Weights of a small GPT-style language model, trained from scratch on English Wikipedia.
Size: 24 layers, width 320, 10 heads of 32 (5 for keys and values), vocabulary 8192, 29.2M parameters.
Architecture: tied embeddings, capped logits.
Training: a variant of Muon for these matrices, 560M tokens.
MLP neurons of a small language model. Each row is named by its layer, matrix (gate and up: input weights) and neuron, and shows model dimensions 32-159. Each number is 128 + 24 x the weight over its row's rms, rounded and kept within 0 to 255. A neuron's up and down rows have the sign that makes its largest values positive.
After each neuron's rows, "fires in" lists the words (lower case) most often at its 100 highest values on Wikipedia text that the model never trained on. A number after a token or word is its count.

L11.gate249 [120 104 142 128 171 130 131 107 106 135 143 110 128 153  93 139  93 137 123 154 145 143 122 116 115 119 138 182 124  83 142 143 136 137 119 142  85 123 132 110 115 146 130 134 169 130 181 140 138 149 116 131 108 129 107  95 104 141  92 103 103 134 189 125 136  76 141 115 125 111 136 145 145  88 157 135 142 130 157  79 121 141  81 125 113 171 114 103 128 164 113 124 119 102 149  97 166 159 132 125 150 112 117 160 142 100  83 150 152 139 123  86 147 134 122 137  77 156 141 150 118  97 146 124 146 161 139 153]
L11.up249 [129 128 115 156 100 113 138 123 161 135 127 115 164 122 121 101 131 163 117 155 114 111  92 114 122  81 121 101 108 144 169 139 140 140 157 132 121 123 191 184 158 140 138 138 111  85 113 136 136 153 107  92 135 139 145 129 137 140 180 107 121  93 146 157 150  73 149 102 128 102 143 150 140 150 129 107 113 156 141 166 161 128 145 139  71 172 169 161 110 135 106 110 130 157 175 131 120 145 152 121 157 115 119 139 147 125 104 119 136  72 111 109 148 129 117 124 135 102 127 183 171 118 122 155 130 142 187 130]
fires in: "was" 18, "2" 13, "1" 12, "in" 9, "3" 6, "which" 4

L15.gate449 [108 136 114 103 145 139 148 124 121 131 135  88 110 162 138 121 140 125 118 152 124 143 108 120  97 110 147 154 124 104  92 140 121 115  97 118 157  97 122 147 129 148 127 139 123 123 131  87 166 154 118  88 126 120  85 141 127 119 137 151  80 126 130 155 128 134 161 106 144 132 109 130 158  74 132 165 192  85 172 105  88 168 128 145 115 121  99 121 125  87 114  99 119 143 122 133 135 119 126 116  90  94 153 145 134  93 123 135 110 115  65 135 110 110 163 129 122 123  84 137 126 127 101 168 118 139 110  90]
L15.up449 [121 162 141 156 126 125 140 101 125 121 160 117 165 108 126 125 116 141  61 149  95  95 122 159 136 130 113 148 118 149 136 108 119 135 104 119  98 118  84  85 145 133 164 103 132 115 110 168 122 142 108 110 130 123 175 143 139 107 119 125 116 138  96 138 161 144 133 105 191 116 125 106 139 101 121  76 132 132 132 121 111 179 152 132 173 133 118 152 158 132 120  99 136 129 135 111 117  83 165 121 149 145 146 144 111 125 109 164 102  92 139 142 141 124 141 102 123  98 137 145 149 150 167 145  82  90 121 135]
fires in: "was" 54, "is" 7, "as" 4

L2.gate798 [144 124 113 130 142 113 125 155 151 107 154  88 115 128 150  88 115 149 157 105 122  75 126  96 111 134 125  99 134  91 164 113 144 114 176 134  99 118 145 151  92 105 105 121 123 106 119 148 116 103 118 121 106 160 123 133 127 116 110  94 132 113  81 128 132 133 133 139 104 141 110 124 136 137  72 117  62 155 114 165 142 172 143 162 107 172 110 102 118 158 141 132 107 121  98 145 138 167 163 119  92  98 139 156 101 143  86 119 171 136 139 102  68 123  95 124  86  97 129 101 155 158 107 163 133 122 135 119]
L2.up798 [104  89 172 170 105 125 124 130 143 141 126 104 177 164 106 125 106 116 124 124 129 152  94 112 150 139 127 150 119 129 117 110 160 174  87 116 125 132  98 112 111 117 131 138 166 123 133 129 117 124  82 154  91 182 101 132 125 122 161 125  85 143 101  98 139  99 118 143 123 139 148 117 138 121 137 142 127 136 129 170 138 104 131 132 105  72 116 136 131  93 162 109 154 131 131  94 102 108  99 141 126 147 141 120 117 115 151 146 113 110 127 134 130 167 115 134  95 133 128 103 140 129 107 156 129 115 110  86]
fires in: "of" 47, "liberty" 8

L11.gate741 [149  94 115 137 138 151 113 121 163 122  88 155 118  82 103 104  94 116 100 118 164 152 115 140 108 107 140 158 125 144 140 171 118 135 150 141 154 147 127 139 143 135  92 103 158 121 127 153 121  85 159 167 169  80 141  67 172 121 119 121 145 146 104 112 130 138 144 156 130 128 149 168 136 129 100 112 168 161 109 133 130 161 144 188  99 132 134 180 137 128 143 102 137  89 117 145 159 121 113 187 138 107 109 112 143 132 128  89 111 132 129  96  93  82 141 155 122  87 118 130 172 103 109 110 168 153 127 123]
L11.up741 [107 141  95 130 130 124 125 143 142 140 159  99 105 163 135 141 117 134 163 101 111 130 152 134 126  92 132 149 147 104  92 112 127 117 171 140 127 119 112 132 137 123 133 140 163 120 194 168 120  62 139 111 129 140  69 130  83 141 122 132 107 113 129 101 109 103 130 110 141 139 123 103 113 137  81 143 167 131 150 159 132 133 123 202 159 141  95  97 149 107 142 158  79 113 138 105 148 111  69 115 123 166  51 149 135 116 151 139 146 125 120  96 172 123  74 142 111  76  84 136  95  99 126 145 141 147 120 158]
fires in: "an" 91

L15.gate22 [112 156 132  67 135 173 120 120 134 133 170 174 136 173 130 118 131 107 126 120 119 107 146 179 107 102 128 132  83 122  98 181 119 103 124 116 119 117 133 125 133 128 136 139 125 122 110 183 154 142 122 116 181 136 138 118 144 124 121 139 147 126 122 154 134 155 109 132 195 138 118 126  97 144  72 140 157  91 145 129 102  94 126 124 137 182 116 155 169  97 121 130 122 105 124 163  97 143  99 129 137 155 169  87  88 111 103 110 144 134 105 100 112 109 160 109 126 121  80 132 165 146 152  82 166 121 110 112]
L15.up22 [133 127 103 125 110 110 179 113 133 115 168 102 148 140 129 120 108  94  64 106 116 113 126 135  97 105 128 164 154 141 112 174 124 164 109 100 123 152 103 123 182  88 151 146 146 176 133 139 138 122 124 155 121 127 172 120 146 142  93 118  76 141 137 132 114 143 133 110 146 143 128 147 147 127 117 113  90 123 164 121 205 114 123 134 170 141 135 140  82 132 115 109 124 131 121 150 156  86 112 142 153 127 151 156 163 145 116 138 106 143 126 153 147 129 139 125  78  78 118 145  77 135 167 111 156 146  76 164]
fires in: "is" 39, "are" 8, "most" 5, "a" 4, "also" 4

L3.gate742 [131 120 144 128 125 107 117 142 115 180  92 118 140 181 176  92  95 139 121 159  97 117 121 122 135  94 119  78 100 118 115 163 142 140 136 125 146 173 117 104  99 157 114 141 113 108 130 117 126 139 160 175 138 104 112 122 143 120 107 154 115 118 142 139 119 157 135 180 156 127 112 152 167 136  92 117 142 143 136 135 157 123 110 142 115 150 143 152 140 164 171 166 154 134 125 109 127 108 158 124 104 126 142 104  93 151 163 136  97 120 148 102 178 137 125 119 125 170 114 116  98 126 133 104 161 149 150 114]
L3.up742 [136 130 142 149 110 113 142 143 104 112  89 147 132 111 130 137 103 170  92 133 135 144 138 111  98  94 111 102 124 123 144 154 124 111 116 117  94  91 158 136 145 110 145 131 146 122 131 148 119 133 137 132 150 121 124 103 138 121 112 122 141 133 124 120 102 130 108 138 123 118 102  95 146 139 153 156 109 150 142 118 147 144 101  88 115 174 156 164 153 181 132 142 101 155  89 140 121 135 125 109 113 148 112 123  77 122 131 144 141 138  99 154 152 142 184  98 137 135 101  86 133  88 124  94 188 116 100  87]
fires in: "with" 68, "have" 6, "wither" 6, "in" 4, "as" 4

L15.gate628 [144 118 125  96 139 144 110 170 127 121 111 123 130 116 144 106 110 117  86 148 107 159 107  99 142 119 165 154 116 119 125 132 118 143 159 144 158 119 127 128 149  96 111 180 182 140 122 145 136 206 129 146 152 113 171 116 164 102 145 113 138 126 111 116 115 101 109 142  94 101 121 111 127  95  94 138 117 126 155 140 155 182 161 116  97 127 117 130 232 129 171 109 127 150 137 108 107 140 183 147 101 109 139 128 125 125 135 118 163 142  85 177 150 151 115 107 129 128 111 117 143 156 123 129 133 106 115 128]
L15.up628 [193 171 115 122 118 130 108  75 103 152 116 117 168 118 166 139 153 117 103 136  99 107 133 127 129  85 148 152 119 145 107 114 111 140 170  87 104 103 149 144 138 113 126  75 185 172  73  75 118 166 120 119 102 133 152 130 157 145 140 138 124 123 136 187 159 107 119 159 163 129 108 130 126 110 133  92 118 110 138 133 149 116 182 113 153 120  93 102 136 145 111 112 139 132 102 146 118 108 140 164 126 126 116 139 103 121 135  96 149 131 132 156 114 125  72 129 114 147 153 139 156 150 201  96 117 116 142 113]
fires in: "one" 23, "first" 13, "the" 12, "as" 8, "second" 7, "third" 5

L8.gate150 [119 116 110 126  99 112  98 122 146 125 141 114 173 146 108  74 165 116 112 120 122 122 101 111 143 155 158  76 148 151 119 119  93 133  88 131 162 134 169  70 144 153 143 117 143 135 143 126 157  93 149 152 116 124 126 125 129 124 153 152 178 104 152 124 108 131 115 105 179 130 151 123 128  80 116 158 120 127 131 129 162 163 113 137  90 166 114 115 182 108 134 114 130 115 110 124 135 114 185 136  90 109 172 174 116 150 116 146 131 137 106 157 113  72 174 166 140 143 115 100 104 124 141 146 111 139  83  78]
L8.up150 [142 158 138 127 153 120 132 143 150  92 107 106 111 106 111 125 136  91 119 106  99 117 129  94 141  98  68 143 140 146 136 118 129 138 138 154 170 147  99 132 106 114 181 132 126 148  66 152 147 115 152 137 126  60 101 126 123 180 149  76 160 153 119 160 140 147 135 164 133 115 150  77 136 132 117 135 123  79 123 122 149 127 149 124  91 172 123 119 158  86 114 150 114  91 134 128 122 106 161 104 120 139 148 152 140 166 122 171 125  94  94 107 125 105 106 145 106 106 120 162 109 156 133 133 103 126 126 112]
fires in: "took" 18, "after" 9, "taking" 7, "as" 7, "taken" 6, "on" 6

L8.gate588 [ 99 180 122 152 101 124  99 115  85 151 127 140 117 134 132 158 113 124 135 162 126  88 140 162 168  99  88 135  99 122 159  98 114 164 122 119 120  99  99 119 149 145 113 162 130 124 122 128  99  93 155 145 112 129 116 171 116 103 115 127 110 137 139 115 111 111 118 150 145 135 151 113 118 104 170 127 129 141 140 131 163 126 124 156 132 135 130 133 105 111  97 195 135 163 119 155 173 102 113 121 108 135 120 136 101 154 133 154 111  87 117 155  90 159 121 130 122 149 146 144 110 129 109 120 169  96 143  78]
L8.up588 [107 189 145 127 139 120 109 137 100 113 101 152 152 177 120 181 146 103 142 161 127 130 123 138 126  98 117 142 117 125 125 107 111 142 123 122 102 125 110 118 145 157 134 155  92 132 141 180 127 136 109 152 124 131 131 100 154  48 125 132 156 152  79 137  82 142  65 184 193 183 123 102 144 146 155 125  88  98 153 167 132 111 132 142 132 109 133 143 151 171  98 155 135 125 112 113 154 124 105 107 124 122 127 155 105 170 138 130 137 123  89 148 115 101 139 140 151 129 112  85 129 135  88 153 170  83 138 114]
fires in: "with" 76, "wither" 6, "without" 5

L2.gate202 [128 138  79 140 147 143 136 130  51 145 141 146  84 158 121  80 140  77 126 152 104  78 149 156 141  86 124 143  99 114 136 136 115 120 164 122 118 125 143 143 155 131 124  91  99  92 165 107  88 132 135  98 146 140 130 152 121 118 167  87 173 101 141 110  95 142 103 166 111 138 141 112 114 163 108 117  98 165 128 130 129 145 103 175 123 146 127 123 160 127 121 121 101 132 116 128 121 148 166 127 110 139 109 123 163  88  90 102 167 120 154 144 139 106 109  95  93 115 135 107 138 152 138 135 129 132 111 157]
L2.up202 [115 156 133 161 139 143 138  92 151 114 142  88 138  99 109 117 142  99 134 132  92 191 116 153 143 110 110 122 124 137 112 116 151 129 130 136 180 126 131 156 131 104 134 120  99 130 133 123 163 129 127 116 107  77 136 107 137 118  81 125 153 145 135 124 111 106 160 118  95 144 110 147 118 112 142 136 168  95  68 175 124 123 135 130  99 105 127 147 138 111 130 192 130 125 149 147 148  94 115 136 114 120 128  97 175 123 128 185 135 148 111 116 140 146 148  82 153 142 126 123 121 180 137 165 131 106 105 116]
fires in: "when" 14, "of" 11, "what" 8, "in" 7, "philippine" 6, "during" 4

L2.gate700 [119 115 160 162 117 130  74 127 125 135 124 112  90  96  97 127  89 121  86 135 159 140 112 162 168 113 171 122  60 142 113 125 139 114 124  98 110 109 160 111  99 169 160 132 105 107 166 151 122 140  97 127 152 132 121 141 141 145 162 137 141 138 141  99 150 103 102 108 161 129 118 109 135 129  81 151 140 159 121 127 132 146 125 126 167 151 106 134 163 140 122 102 163 147 135 133 126 138 136 131 100 110 118 118 117 144 120 119 101 153 142 111 153 113 103 128 104 116  97 152 134 108 134 133 144  93 165 130]
L2.up700 [105 111 119 119 155 118 143 138 110 108 168 147 123 111 101 125 142 124 154 153 159  85 111 102 153  82 159 114 131 107 105 152 109 112  87 157 128 198  94 141 120  98 145  86 183 138 172 127 167  90 139 114 129 136 139 161  93 162 144 140 119 111  94 144 140 107 139 119 161 124 142 142 136 155  97 161 172  85 156 155 112 136 129 112 104  89 119 114 129 132 162 109  86 149 127 127 109  98 160 108  78  85  99 162 136 121 133 104 166 114 159 120 108 167 134 166 136 108 118 141 115 153 133 136 171 127 125 105]
fires in: "a" 47, "an" 22

L3.gate270 [144 128 149  86  94 126 143 119 165 127 119 144 140 137 137 165 132 172  92 117 133 111 151  86  92 133 146 120 109  55 120 125 176 130 117 148 115 131 145 111 119  92 111 140 124 117 108 134 152 107 154  98 114 138 133 153 129 128 142 123 159 110 138 130 145 129 160 104 119 151 144 140  90  94  73 159 139  98 134 135 117 128  81 161 158  73  97 107 152 172 125 130  97 131 141 136 138 126 143  98  96  70 170 119 120 121 122 159 162 129 127 139 121 149 117 142 141 121 145 162 135 172 103 153  99 148 106 163]
L3.up270 [138 125 117 145 124 131 122 131 166 143 100 117 158 111 163 125 119 139 174 137 145 112 143 131 152 100 124 124 153 129 129 105 147 165 160 137 142 147 135 139 139 107  75 141  83 119 146 127 115 122 128 115 117 141 107 115 107 132 122 163 129  95 134 107 128 145 151 110 145 104 127 145 127 150 107 156 113 172 129 114 117 143 127 123 138 108 145 111  86  80 143  87 169  95 156 131  86 102 133 137 133 150 137  89 114 127 132 137 118 113 101 158 122 134 132 151 124 127 103 114 149 166 137 133 116 139 132 124]
fires in: "before" 40, "to" 14, "of" 11, "lullabies" 5